MLP neurons of a small language model. Each row is named by its layer, matrix (up: input weights; down: output weights) and neuron, and shows model dimensions 32-159. Each number is 50 + 15 x the weight over its row's rms, rounded and kept within 0 to 99.
Before each neuron's rows, "fires on" lists the tokens most often at its 100 highest values on Wikipedia text that the model never trained on.

fires on: " of", "v", "n", "e", "b"
L3.up471:45 52 54 54 42 47 86 33 34 76 30 47 41 48 23 46 54 69 44 53 44 34 26 48 36 62 65 36 35 69 61 33 64 55 35 59 41 34 44 47 75 35 49 45 65 42 53 42 37 45 48 48 62 50 56 53 42 70 53 60 45 53 80 59 66 33 52 60 59 41 59 46 61 50 58 27 35 37 50 38 35 56 47 36 72 23 71 63 42 33 21 27 57 41 50 55 44 50 64 37 78 69 57 51 48 12 59 65 57 56 42 69 24 63 08 45 64 48 62 40 22 44 42 60 41 42 49 58
L3.down471:35 40 30 37 57 55 48 54 73 20 38 57 49 60 71 55 39 35 38 48 51 59 73 34 51 44 65 40 76 44 44 47 42 54 56 51 55 58 54 52 63 52 37 71 79 29 58 33 75 33 65 59 51 72 34 74 44 44 68 27 50 68 46 52 34 36 63 48 43 41 37 62 67 52 79 30 63 58 74 45 70 54 70 41 37 38 66 76 55 27 49 59 16 78 83 38 40 31 45 46 53 45 47 50 24 10 36 51 62 63 44 42 44 37 53 44 44 38 52 38 54 67 40 51 60 44 58 55

fires on: "s", "v", "ens", "ig", "j", "ic"
L3.up693:20 63 45 69 40 60 30 81 54 46 64 72 59 31 26 50 58 40 50 63 58 57 39 27 47 62 71 53 64 17 33 56 54 60 33 44 41 50 41 72 41 31 44 41 37 87 60 61 35 49 35 49 61 38 47 63 59 27 86 57 48 53 76 65 56 53 39 55 77 50 48 47 49 31 46 44 55 54 46 60 69 34 80 65 43 50 21 21 64 52 62 40 40 54 46 38 55 62 60 35 42 41 43 19 57 37 37 38 75 49 47 30 63 09 52 39 31 63 41 66 60 37 66 50 48 42 55 53
L3.down693:55 51 48 47 36 77 44 44 54 25 54 67 39 40 55 52 63 62 51 31 64 58 39 52 64 45 31 52 78 38 38 24 64 58 55 61 47 56 32 60 57 59 53 41 59 84 42 65 50 47 48 70 53 60 58 63 66 35 49 66 26 52 62 77 40 61 45 52 61 65 57 57 37 49 42 72 81 40 54 62 63 38 64 41 36 76 56 52 77 44 40 39 38 55 34 61 61 24 40 73 47 26 46 75 48 59 80 51 55 38 34 39 83 53 61 55 60 33 59 53 56 53 67 64 54 81 82 36

fires on: "ord", "n", "oun", "an", "own"
L3.up929:58 49 44 62 37 64 06 51 58 49 33 54 51 45 41 73 42 46 52 51 52 34 59 68 78 53 63 49 64 37 47 60 56 57 41 41 59 69 60 55 58 57 59 46 70 53 32 62 54 32 45 52 82 53 35 56 64 43 52 27 49 38 62 62 43 65 55 62 51 71 50 33 63 69 53 51 32 22 70 50 45 42 40 39 52 41 27 33 45 88 47 23 59 43 30 89 41 58 59 70 47 26 65 67 22 52 40 47 49 84 34 63 47 75 64 49 39 47 29 29 70 43 52 39 45 70 26 54
L3.down929:43 23 35 62 28 51 54 39 41 53 33 62 52 70 44 55 35 29 31 49 51 58 36 46 62 46 41 53 31 44 76 48 47 14 58 48 37 46 18 34 67 46 49 75 56 74 47 35 51 64 48 33 13 74 45 40 31 50 58 56 57 63 63 58 73 43 56 72 43 55 59 43 51 50 31 27 42 54 26 34 68 48 76 65 44 41 56 57 36 48 66 57 59 48 38 42 44 58 31 50 57 57 00 36 50 26 48 38 75 47 73 45 58 53 47 58 71 39 66 56 60 34 81 67 43 52 71 41

fires on: "em", "h", "x", "ar"
L3.up1008:47 76 67 45 60 48 58 27 47 34 38 55 53 28 76 52 64 33 45 23 31 34 39 62 40 59 50 22 61 47 84 50 60 55 59 80 43 38 72 34 50 68 30 32 50 50 49 53 38 41 55 77 42 29 50 46 22 68 32 52 23 38 59 49 44 56 31 46 62 39 65 72 40 48 36 36 45 64 60 64 50 62 36 27 68 39 68 27 38 73 43 59 72 81 51 62 38 62 56 52 57 60 62 76 61 73 43 30 78 66 42 73 41 49 66 54 52 25 63 60 14 11 32 34 34 58 76 57
L3.down1008:34 43 50 50 26 66 88 44 60 31 62 61 74 52 33 51 45 56 61 64 29 60 50 52 72 55 45 67 46 69 24 42 46 60 36 42 50 41 59 56 22 51 42 57 48 78 60 45 66 39 73 42 57 64 44 41 52 36 52 43 50 42 50 55 69 62 50 56 38 49 19 45 62 47 73 38 29 51 61 45 48 26 34 45 44 31 39 58 35 40 24 64 43 13 44 61 35 40 49 54 46 26 56 36 31 51 59 32 54 52 75 14 76 44 44 47 45 65 57 44 80 79 48 32 45 43 49 44

fires on: " an", "\n\n", "n", "ot", "an"
L3.up130:64 31 47 59 56 28 29 33 36 53 60 74 44 65 24 38 52 65 35 75 22 31 44 56 33 78 46 44 52 37 45 75 42 36 19 41 63 66 30 51 53 34 59 54 54 42 64 67 40 43 39 35 48 49 55 41 33 62 21 70 52 35 38 52 62 55 09 20 48 39 84 36 62 47 37 62 27 60 49 54 82 74 33 58 42 58 41 54 40 59 49 57 28 52 86 50 52 59 82 53 48 70 29 30 24 74 56 51 58 63 73 76 48 64 30 56 43 47 45 65 32 53 72 34 28 42 45 41
L3.down130:43 52 51 84 51 66 59 38 59 72 58 47 38 74 32 62 57 47 67 49 52 99 33 60 28 75 40 56 37 18 59 47 85 34 57 70 57 70 39 67 43 58 65 51 43 65 65 33 68 46 61 43 68 56 62 53 37 53 52 62 19 41 36 43 43 46 65 36 56 70 65 57 39 51 44 65 79 51 49 71 54 48 55 36 47 75 44 30 61 49 49 41 33 40 46 46 31 62 62 09 48 55 41 55 65 71 40 45 81 44 09 53 58 42 64 54 33 63 39 68 54 60 63 44 34 39 50 40

fires on: "ed", "ul", "ing", "end", "am", "en"
L3.up545:26 59 54 71 42 35 50 60 41 73 73 44 49 49 50 40 56 34 16 60 51 56 28 48 74 45 83 60 38 58 38 40 38 56 39 26 50 58 43 54 54 21 36 39 33 67 54 39 23 48 63 40 65 24 50 20 49 58 22 74 53 68 49 69 28 25 63 40 66 76 46 30 36 65 44 49 75 22 56 53 53 10 44 40 50 36 53 76 58 43 52 58 40 44 73 79 91 40 52 75 51 58 30 80 48 79 50 60 47 42 56 28 67 64 52 49 46 62 16 57 35 53 53 35 75 76 44 35
L3.down545:61 56 39 66 43 72 23 45 27 53 37 30 45 40 60 79 59 46 50 58 56 71 80 19 59 40 63 59 66 38 78 41 66 62 61 41 44 15 64 65 32 47 53 52 75 66 36 55 48 52 31 48 61 35 47 44 67 53 58 42 53 35 52 41 33 40 64 63 61 35 49 46 73 30 71 64 52 48 58 46 46 48 54 49 40 35 85 58 41 46 65 34 69 53 38 57 55 61 48 14 59 58 40 51 37 41 48 50 34 53 46 45 51 60 52 47 54 70 27 27 37 94 31 27 62 22 50 48

fires on: "al", "ia", ".", "ist", "ak"
L3.up254:31 30 46 67 38 39 68 51 54 71 44 51 45 70 63 37 68 47 38 86 40 60 41 43 36 73 46 70 23 18 39 24 59 61 40 60 57 36 58 58 43 61 54 58 59 28 59 66 46 66 59 42 47 68 54 45 40 44 55 51 43 32 35 11 44 40 43 60 57 60 39 62 52 28 46 65 71 64 22 70 64 74 42 07 48 48 90 46 35 60 36 61 83 72 34 69 45 45 65 42 63 63 26 85 48 43 46 36 65 41 51 07 51 39 69 35 42 21 46 64 49 28 58 47 58 32 59 60
L3.down254:44 66 37 66 37 55 46 59 62 51 70 45 83 21 35 28 45 41 12 52 49 36 62 47 57 50 46 60 29 59 44 86 36 59 42 47 32 62 68 32 44 61 51 53 47 43 54 66 48 43 66 43 69 55 62 38 44 35 72 41 37 43 55 48 53 40 71 29 48 58 65 51 59 38 45 49 46 78 63 75 73 63 31 57 73 33 41 55 84 27 58 49 68 75 54 56 31 39 73 66 46 32 50 16 65 17 63 72 31 59 53 61 32 66 42 31 47 46 39 28 70 65 58 58 59 30 41 46

fires on: "re", "ro", "res", "d"
L3.up210:45 29 71 63 45 23 61 61 40 61 61 56 17 49 36 60 38 52 77 45 62 54 43 42 58 49 42 44 70 28 53 08 71 51 54 53 41 52 51 65 55 30 89 63 68 53 54 83 71 57 70 61 26 42 47 42 74 69 57 56 51 53 57 53 51 27 36 58 47 46 51 23 57 72 60 67 29 41 43 40 44 29 60 23 51 84 41 48 63 62 39 97 50 60 52 40 49 61 65 64 33 63 33 39 45 47 49 65 72 33 42 49 76 34 48 33 31 29 65 78 52 67 25 36 66 49 61 37
L3.down210:36 50 37 59 94 50 45 60 35 43 43 38 75 66 27 48 68 75 40 46 53 67 74 42 43 59 36 54 42 52 55 22 28 66 23 74 40 39 38 60 74 59 91 72 46 52 71 60 36 47 59 29 72 34 66 60 41 32 51 31 65 16 56 42 49 47 52 63 52 46 54 48 45 51 56 39 57 47 52 34 65 44 73 70 74 39 64 39 60 68 51 47 76 56 46 75 41 46 75 34 61 33 50 80 58 59 44 74 48 55 50 46 50 56 68 37 60 39 51 28 25 35 60 32 69 48 54 68

fires on: "ver", "y", "ore", "ad", "irst", " and"
L3.up16:43 26 19 56 52 62 26 45 66 51 34 49 63 69 46 14 43 51 44 20 44 72 51 45 65 71 38 23 54 59 51 70 49 72 74 68 66 47 64 52 41 52 41 47 19 23 47 55 62 63 57 35 36 19 59 56 40 30 15 59 44 67 46 29 50 51 57 49 62 41 77 35 46 54 53 46 42 40 63 22 37 52 52 32 47 47 39 57 54 33 45 32 49 63 54 51 40 63 61 62 35 69 73 76 13 50 52 52 46 46 67 74 59 73 77 67 67 42 64 34 70 63 52 38 58 29 38 61
L3.down16:43 46 51 65 61 60 28 59 49 39 42 42 49 43 38 65 77 70 55 58 53 27 30 22 66 36 54 46 77 41 53 65 63 50 59 53 35 32 44 77 61 44 57 62 44 60 17 50 62 56 77 78 45 28 31 56 60 74 77 58 28 22 26 48 34 60 43 54 41 54 45 42 41 33 46 43 56 30 41 40 48 49 38 43 65 36 72 24 46 38 67 61 48 60 37 34 53 66 58 75 58 54 46 69 26 31 68 25 61 38 26 60 36 45 72 76 44 50 79 49 82 20 86 48 35 32 57 54

fires on: "j", "ra", "s", "it", "4"
L3.up767:59 53 73 40 39 59 56 47 77 51 68 47 48 44 12 44 76 58 79 74 50 53 51 68 69 84 40 74 41 49 30 51 63 69 26 30 59 74 36 41 78 44 47 32 33 40 35 41 55 56 39 49 60 44 26 63 55 38 50 52 62 67 30 40 56 34 59 38 53 65 86 76 57 53 89 61 70 64 46 51 53 47 73 48 65 45 49 53 57 50 70 36 77 29 37 38 26 77 55 51 37 58 25 48 43 57 53 37 76 49 29 40 75 56 44 78 37 39 59 39 68 56 43 38 49 19 40 71
L3.down767:65 48 82 67 36 65 61 44 56 59 34 49 45 60 28 60 46 33 68 63 57 37 36 41 77 54 43 84 61 84 52 43 43 34 55 55 62 26 48 83 42 06 58 62 37 77 48 64 59 35 26 56 84 66 27 49 32 42 07 21 50 55 32 52 30 60 55 59 57 77 42 55 57 32 71 53 63 35 38 37 50 54 40 48 40 64 43 42 53 60 57 57 56 49 70 39 52 62 48 37 37 44 19 25 41 31 72 93 68 61 72 55 62 53 42 56 69 29 51 45 45 68 50 46 15 68 75 46

fires on: "ot", "m", "ec", "em", "o", "0"
L3.up770:31 70 30 39 62 39 38 55 68 54 26 84 40 81 67 49 68 44 61 64 51 48 54 58 47 57 42 40 68 38 49 67 52 62 58 61 61 50 69 60 58 65 41 32 50 58 76 76 41 41 42 17 62 42 47 30 49 76 24 63 52 45 54 54 47 42 82 46 46 70 52 32 65 65 17 28 69 55 41 65 63 54 44 11 40 24 53 66 59 55 53 38 39 58 00 44 41 62 67 24 17 69 41 40 67 37 57 41 75 58 56 46 36 47 50 61 41 42 48 50 48 48 20 64 38 42 57 39
L3.down770:74 43 54 35 79 79 71 37 59 41 57 45 60 48 46 37 65 78 23 44 38 62 63 68 50 25 70 44 51 64 58 28 27 45 40 48 55 77 27 32 34 41 39 35 80 54 54 72 36 54 34 55 34 23 66 68 64 62 50 37 54 38 66 38 56 38 48 52 59 64 81 66 37 58 46 65 47 59 45 30 37 48 30 60 51 44 18 65 54 43 35 43 44 53 60 29 40 52 69 64 52 41 61 37 42 51 33 39 81 41 49 40 37 39 59 63 28 43 55 30 59 53 52 69 39 68 18 38

fires on: "D", "T", "I", "O", "S", "A"
L3.up409:56 58 65 73 68 26 46 48 54 52 55 44 31 49 57 66 54 64 44 17 65 61 53 51 37 36 72 69 31 67 20 48 39 40 49 48 61 53 36 72 54 45 41 60 70 30 58 66 16 55 09 47 52 35 76 48 64 77 78 57 51 68 58 68 83 82 87 67 37 39 25 72 26 54 69 19 29 64 66 18 69 26 54 49 23 48 66 58 63 56 57 46 62 58 54 60 46 63 59 40 62 51 42 27 27 70 53 39 37 64 44 41 34 39 42 15 38 48 59 47 53 48 58 35 56 44 42 44
L3.down409:44 47 38 78 40 35 36 39 60 56 35 55 23 42 88 67 38 43 50 34 31 69 28 51 45 41 67 40 42 40 43 37 60 36 53 35 51 82 26 18 65 58 44 40 66 37 38 37 38 57 39 63 57 14 72 45 40 63 38 46 47 53 60 40 34 68 55 49 58 66 24 94 23 39 35 35 56 56 69 54 28 44 47 36 50 65 41 40 41 47 28 39 61 47 70 45 34 16 45 41 55 46 75 25 40 40 58 43 69 60 55 64 27 75 67 43 29 57 80 56 41 30 40 54 50 42 45 67

fires on: "ot", "en", "m", "on", "et", " is"
L3.up980:38 40 59 47 24 43 37 45 31 66 09 62 29 57 47 65 65 49 44 40 42 46 71 47 50 37 52 31 92 41 34 56 62 60 53 36 47 44 62 17 59 34 61 34 21 41 28 48 45 79 31 23 63 47 53 57 41 43 48 53 37 53 61 52 52 41 51 50 60 28 78 62 73 23 24 21 58 59 26 57 39 63 20 69 23 46 52 31 44 60 48 53 87 38 47 61 62 69 79 54 34 55 59 53 61 53 68 50 49 72 56 77 29 41 58 65 81 34 46 66 41 52 38 39 67 56 52 39
L3.down980:54 63 71 48 44 16 60 45 50 53 51 55 35 40 35 51 48 25 54 35 47 36 81 58 63 64 52 58 72 63 49 36 56 49 45 71 36 61 40 84 44 31 87 77 61 73 45 43 45 60 11 26 39 68 45 48 82 57 72 45 75 43 60 54 68 58 78 49 67 71 50 45 30 42 45 51 77 44 56 35 19 55 92 18 63 57 41 61 57 58 64 65 52 78 65 30 46 39 34 49 49 58 46 29 34 46 20 32 43 76 49 49 61 44 56 29 51 50 55 57 76 41 79 47 72 64 73 53

fires on: "I", "'", "D", "y"
L3.up766:33 61 63 46 78 47 32 81 59 33 27 52 71 34 47 70 27 52 50 61 45 49 34 63 21 53 46 63 52 25 11 56 31 59 59 52 71 60 63 64 56 32 31 47 50 08 64 60 09 54 45 55 83 54 72 64 44 67 42 62 59 49 34 48 72 32 53 48 63 62 34 51 61 59 42 51 54 55 27 47 46 66 32 81 33 21 56 61 58 54 44 55 75 56 64 47 36 34 65 40 49 46 75 56 54 22 54 48 26 52 68 58 46 45 72 25 53 65 59 36 49 43 48 55 63 30 49 71
L3.down766:63 37 44 58 44 39 66 58 70 62 56 60 45 78 66 39 56 42 56 63 44 38 72 21 23 48 42 39 43 35 71 51 56 35 38 49 49 13 67 44 75 60 49 48 50 49 52 46 72 66 63 48 40 36 65 11 68 38 70 63 50 58 56 34 52 57 60 42 66 29 40 61 19 58 56 23 49 35 67 55 39 62 45 41 46 72 43 57 53 39 46 00 42 32 25 56 70 59 52 35 61 75 53 46 59 42 30 39 78 33 34 52 52 54 23 61 42 47 69 73 52 34 48 79 61 77 22 44

fires on: "id", "ing", "es", "ated", "am"
L3.up949:45 53 56 66 66 53 53 51 44 74 60 29 69 55 28 32 50 59 56 45 58 58 03 50 66 40 73 41 34 48 56 38 78 54 37 45 51 37 44 29 42 53 34 50 57 31 58 72 21 36 53 72 60 71 26 54 29 50 41 39 40 77 61 60 36 33 40 65 56 33 45 41 21 43 49 67 35 43 63 37 40 80 60 58 33 56 86 70 42 28 22 31 58 47 36 62 29 74 39 49 41 25 34 52 41 63 54 47 61 60 40 40 28 74 37 35 53 78 49 54 74 68 62 25 78 60 52 49
L3.down949:26 56 16 65 22 31 41 59 63 75 24 47 78 44 44 51 75 76 42 46 51 45 32 63 40 15 49 41 60 76 63 37 49 44 44 45 38 34 39 30 36 54 36 57 31 63 36 40 55 33 30 34 41 35 19 52 56 67 59 53 59 85 51 70 51 55 48 63 69 26 62 39 52 48 72 67 50 38 61 29 54 52 48 68 44 71 89 67 39 47 57 37 44 63 59 72 55 59 68 45 41 29 43 61 56 53 74 78 65 50 56 36 40 59 61 59 72 51 34 25 56 67 66 58 53 70 56 56

fires on: "ent", "e", "ok", "g", "ass"
L3.up611:58 21 29 32 64 62 31 60 44 64 28 42 39 49 53 60 68 57 56 42 52 32 43 59 49 55 40 42 42 47 46 43 62 30 66 98 31 57 32 54 34 67 45 69 47 42 54 68 49 66 61 56 57 29 51 69 58 38 93 36 58 61 28 40 51 47 43 54 49 29 56 21 66 27 32 40 61 19 64 39 49 45 61 47 38 55 48 62 41 52 60 50 47 46 55 45 48 50 61 61 26 34 75 23 48 60 30 41 62 54 61 27 66 78 37 45 50 76 62 69 77 35 46 41 57 35 65 47
L3.down611:64 59 63 68 43 80 78 38 76 52 60 58 27 35 58 81 69 56 40 29 68 50 41 50 36 08 62 39 41 38 54 18 27 53 46 47 44 37 39 45 49 55 61 55 64 33 36 39 46 48 41 42 46 47 81 19 48 70 57 47 40 55 55 44 79 62 55 58 55 22 58 55 40 44 72 27 39 81 27 67 48 20 59 47 64 52 35 51 42 30 45 37 59 41 58 38 17 78 32 57 52 51 71 53 46 59 47 43 58 67 41 31 35 49 49 48 47 20 47 35 64 38 75 40 52 51 42 57

fires on: "l", "en", "p", "it", "re", "d"
L3.up510:64 38 52 81 53 61 20 17 34 43 86 49 30 48 61 38 51 71 55 51 54 54 54 50 53 57 64 66 44 52 40 28 47 51 48 69 47 59 66 56 67 66 49 54 39 59 55 37 42 62 56 35 47 41 56 45 63 55 64 55 44 58 37 55 43 29 39 73 58 56 37 45 43 43 75 68 58 57 74 52 56 59 23 56 59 36 78 46 58 54 48 51 53 27 72 47 51 58 51 61 40 33 88 55 71 65 74 51 79 62 36 60 61 41 32 52 31 52 56 71 58 24 21 52 63 50 47 43
L3.down510:62 22 39 43 88 50 62 54 63 38 41 37 47 34 60 30 61 40 54 48 52 29 66 39 67 55 35 43 62 45 64 53 37 33 44 46 73 39 66 54 35 53 44 36 81 36 55 43 47 54 53 52 40 67 62 80 62 38 50 68 48 89 75 35 35 53 46 63 59 62 56 46 48 40 35 41 70 49 42 62 32 37 70 63 44 70 42 38 54 90 52 54 43 58 23 76 36 43 62 52 43 46 35 46 41 57 72 58 38 63 57 59 51 65 65 33 73 37 58 31 42 50 26 49 56 51 49 48

fires on: "y", "s", "ive", "b", "on", "ad"
L3.up809:55 49 61 53 74 44 32 62 64 60 56 73 11 60 41 53 50 57 41 42 58 51 40 47 78 48 50 50 24 69 67 37 30 63 74 51 63 38 60 55 43 59 24 22 15 37 53 66 61 32 52 46 46 34 57 38 44 56 46 33 53 32 53 45 62 42 42 66 35 68 44 50 53 44 38 56 64 24 70 56 22 31 33 52 66 51 46 26 50 36 50 38 50 28 53 45 33 55 36 44 46 55 77 79 52 62 70 31 44 62 42 39 49 26 44 40 76 47 18 62 64 44 37 73 48 52 51 71
L3.down809:63 63 41 31 58 56 71 34 58 68 41 49 13 63 48 47 49 66 53 49 61 61 68 72 60 48 54 68 50 21 32 26 73 67 30 33 28 71 50 45 57 80 63 80 71 36 67 32 55 86 62 78 65 72 79 38 48 52 80 70 41 53 64 33 42 61 62 45 67 36 39 36 46 55 70 61 47 70 38 45 57 31 61 28 27 41 73 49 51 55 29 71 77 58 38 12 43 65 55 50 47 56 35 45 46 31 30 46 42 37 58 69 51 68 38 58 33 52 69 60 72 36 67 33 40 31 49 52

fires on: "un", "u", "le", "ric", "w"
L3.up632:61 50 47 53 61 65 34 54 31 15 56 58 36 37 52 51 52 60 52 64 54 37 68 48 64 80 77 62 36 49 59 83 71 56 44 32 50 57 48 38 57 60 36 40 71 63 37 20 55 29 40 61 67 33 51 59 33 68 62 27 62 31 56 28 84 50 67 36 47 72 56 32 28 55 45 76 54 49 38 25 37 51 69 62 45 19 75 40 49 45 70 52 41 40 46 50 48 55 28 68 30 44 54 31 63 41 48 87 24 47 43 56 66 69 62 32 50 35 53 33 77 71 85 58 08 78 35 50
L3.down632:44 46 45 27 40 42 62 34 65 14 61 64 51 34 51 25 61 49 66 39 32 39 37 51 65 69 41 52 52 54 66 73 29 57 93 62 51 39 60 59 58 48 43 41 59 33 28 46 64 40 00 54 85 15 61 43 79 40 25 61 55 59 52 55 68 70 53 44 34 40 16 33 34 84 34 68 64 48 56 40 50 55 38 43 65 67 55 44 45 67 35 64 39 40 34 68 82 25 49 57 48 46 52 53 42 68 54 59 18 49 58 52 46 28 62 54 25 52 39 43 69 55 37 87 45 43 59 62

fires on: "w", "ore", "or", "ion", "in"
L3.up291:70 67 62 42 52 36 58 70 49 74 73 65 83 53 55 59 55 31 58 47 64 48 43 39 57 66 57 24 64 76 39 49 55 51 69 38 62 66 60 57 28 78 47 72 27 47 52 41 50 45 48 22 55 59 74 42 59 50 52 49 13 32 42 27 32 20 48 31 59 22 46 60 61 59 52 56 28 18 61 49 46 52 63 61 59 23 44 31 19 52 54 47 59 67 26 38 47 68 53 60 16 39 76 64 57 56 54 59 47 80 49 58 48 40 37 29 33 44 34 54 31 48 48 26 51 46 78 68
L3.down291:32 62 67 76 44 39 27 76 62 53 62 46 42 46 74 60 54 48 38 69 52 56 53 58 42 45 42 72 58 73 86 41 50 69 18 63 62 49 55 38 46 40 71 51 74 47 18 42 51 54 21 62 36 55 47 60 35 36 52 54 49 71 43 65 60 60 61 52 71 46 49 32 33 54 40 52 56 45 85 67 61 64 40 63 64 68 45 51 31 47 78 68 53 20 65 72 46 60 42 76 69 54 33 31 62 68 56 47 39 17 37 38 63 78 41 57 56 77 73 48 50 72 18 68 45 40 39 37

fires on: "ed", "l", "n", "en", "ou", "an"
L3.up992:52 51 26 31 51 47 50 54 67 66 56 41 64 75 58 51 44 70 17 43 40 30 11 30 16 68 45 56 32 42 53 40 35 44 63 55 33 51 58 55 81 57 53 53 40 32 39 56 66 53 43 31 47 37 51 44 50 55 43 87 55 35 49 50 66 19 34 48 39 45 46 61 24 47 58 59 43 65 39 63 29 58 35 69 52 53 53 75 59 40 49 54 58 37 46 49 58 55 64 54 68 41 53 71 88 32 22 47 40 52 54 41 23 93 57 48 59 81 48 61 71 37 42 42 49 39 52 55
L3.down992:50 41 50 63 60 63 52 52 40 49 38 51 12 46 60 34 50 36 39 29 32 90 54 77 63 57 28 39 32 65 67 55 63 26 56 36 62 58 50 55 72 82 58 44 46 65 64 52 54 37 67 50 48 51 56 52 45 57 78 40 38 68 39 55 10 86 34 44 33 42 55 67 26 54 43 60 20 49 37 23 45 64 66 40 29 38 45 41 67 53 52 42 54 42 46 31 28 24 53 36 74 55 54 50 63 53 74 44 41 60 50 54 55 56 85 46 62 42 41 67 35 39 47 37 63 53 41 37

fires on: "he", "===", "her", " he", "e"
L3.up30:49 69 61 74 50 50 53 55 71 39 76 25 30 55 49 52 57 54 21 45 34 56 45 59 78 43 38 39 70 47 60 80 40 49 34 69 46 43 50 42 40 59 46 59 44 80 53 29 28 34 55 53 85 57 38 22 36 61 50 53 60 30 22 39 35 55 42 44 37 57 62 45 77 34 47 46 36 56 71 41 75 64 54 65 42 41 47 45 40 61 48 55 50 34 61 57 72 56 52 46 53 30 61 47 43 59 57 68 32 70 75 42 52 45 67 53 52 33 59 68 38 69 54 39 56 28 42 61
L3.down30:52 38 09 52 55 52 51 41 37 41 50 78 77 53 24 45 62 42 46 67 50 64 70 59 39 30 36 64 45 57 61 42 43 52 11 33 65 47 68 43 41 38 31 47 28 66 66 66 59 40 56 55 62 39 34 57 35 39 46 38 37 74 78 49 62 62 50 76 13 47 73 44 47 54 64 31 59 44 62 33 58 67 56 58 58 79 32 69 17 51 48 77 33 45 23 59 43 23 49 30 48 58 42 32 50 59 23 43 47 43 28 58 48 53 43 25 61 62 30 61 25 54 58 53 71 60 50 83

fires on: "t", "ch", "c", "'", "ous", " ch"
L3.up817:66 41 47 39 57 39 47 44 48 56 49 43 35 29 67 57 71 38 34 43 84 43 62 76 90 58 65 36 37 61 56 42 44 35 47 79 75 51 43 46 34 67 18 66 51 37 63 68 52 41 48 67 55 54 52 52 36 38 67 61 41 57 42 89 36 57 52 20 78 40 70 25 63 37 65 76 29 50 46 63 39 56 63 53 49 20 41 48 41 35 33 32 99 32 54 57 73 39 80 52 15 58 43 48 48 50 47 60 63 31 60 35 64 54 38 56 49 31 57 35 35 53 39 68 64 56 34 74
L3.down817:45 35 50 38 37 34 60 36 69 47 48 53 55 60 42 41 50 28 54 52 50 85 64 56 42 61 55 55 43 60 60 28 31 36 80 68 65 36 51 56 45 30 39 26 80 62 95 53 22 51 56 50 42 52 49 76 60 55 76 36 35 49 52 60 70 51 36 43 42 53 35 48 44 48 38 32 47 49 55 45 56 62 64 48 44 46 52 42 37 58 69 53 17 45 28 65 34 25 14 40 42 39 47 72 55 75 17 55 46 31 56 55 51 55 70 43 49 57 33 35 50 31 51 38 07 23 60 50

fires on: "own", "s", "es", "e", "te", "ok"
L3.up346:56 28 37 52 41 71 29 36 40 32 32 63 58 56 39 46 62 65 71 47 43 49 24 65 39 67 26 71 12 36 66 66 35 51 71 65 49 57 48 53 06 48 30 50 62 56 56 45 41 65 52 56 56 46 54 23 56 46 40 33 45 52 55 38 17 50 38 36 65 44 35 31 38 61 50 49 76 64 32 37 33 62 44 88 44 35 60 41 33 35 33 53 65 65 41 40 55 49 42 74 49 28 33 51 99 32 31 27 44 56 62 32 62 26 34 53 17 58 38 25 54 42 63 58 76 36 57 55
L3.down346:39 49 45 53 48 58 09 39 62 45 41 50 55 40 24 33 58 54 12 74 65 44 68 41 46 42 68 27 61 38 47 47 30 44 70 31 56 40 46 42 36 49 71 72 59 53 31 38 74 48 60 67 31 60 26 45 35 37 51 42 66 50 67 86 64 55 75 19 31 59 60 73 46 47 57 74 76 60 49 37 50 39 51 51 81 58 45 50 58 38 57 55 31 53 39 40 47 53 36 71 37 56 44 36 16 87 28 51 55 63 32 34 30 61 51 23 64 50 65 30 62 44 54 45 50 43 69 52

fires on: "t", "ent", "e", "ame", "te"
L3.up612:45 55 45 63 63 54 50 37 29 54 45 22 50 81 66 42 88 44 37 55 61 15 57 56 45 46 42 70 67 96 31 58 53 54 57 81 42 58 27 43 55 30 45 65 46 39 51 32 50 44 54 23 62 48 39 37 34 66 61 60 41 47 40 52 51 41 36 41 61 57 44 63 52 51 47 67 76 71 51 65 49 76 75 62 46 67 69 56 54 50 54 67 42 62 43 50 60 72 45 49 51 74 34 36 73 70 36 31 65 43 72 40 50 62 68 28 86 39 87 36 62 53 44 78 56 29 77 83
L3.down612:42 78 51 40 81 64 66 53 47 54 41 50 44 44 44 25 80 32 45 47 45 41 47 54 52 45 45 57 66 29 52 74 64 20 47 39 78 49 51 26 81 59 67 70 46 64 52 43 32 84 62 22 42 68 56 46 44 33 25 44 71 41 59 48 42 61 44 57 56 28 66 48 76 54 49 42 44 64 57 54 39 29 70 58 64 47 68 54 45 70 60 44 49 52 32 79 32 37 50 34 43 47 52 57 33 36 51 54 47 95 36 23 25 58 17 66 48 52 61 66 27 50 52 37 45 65 50 49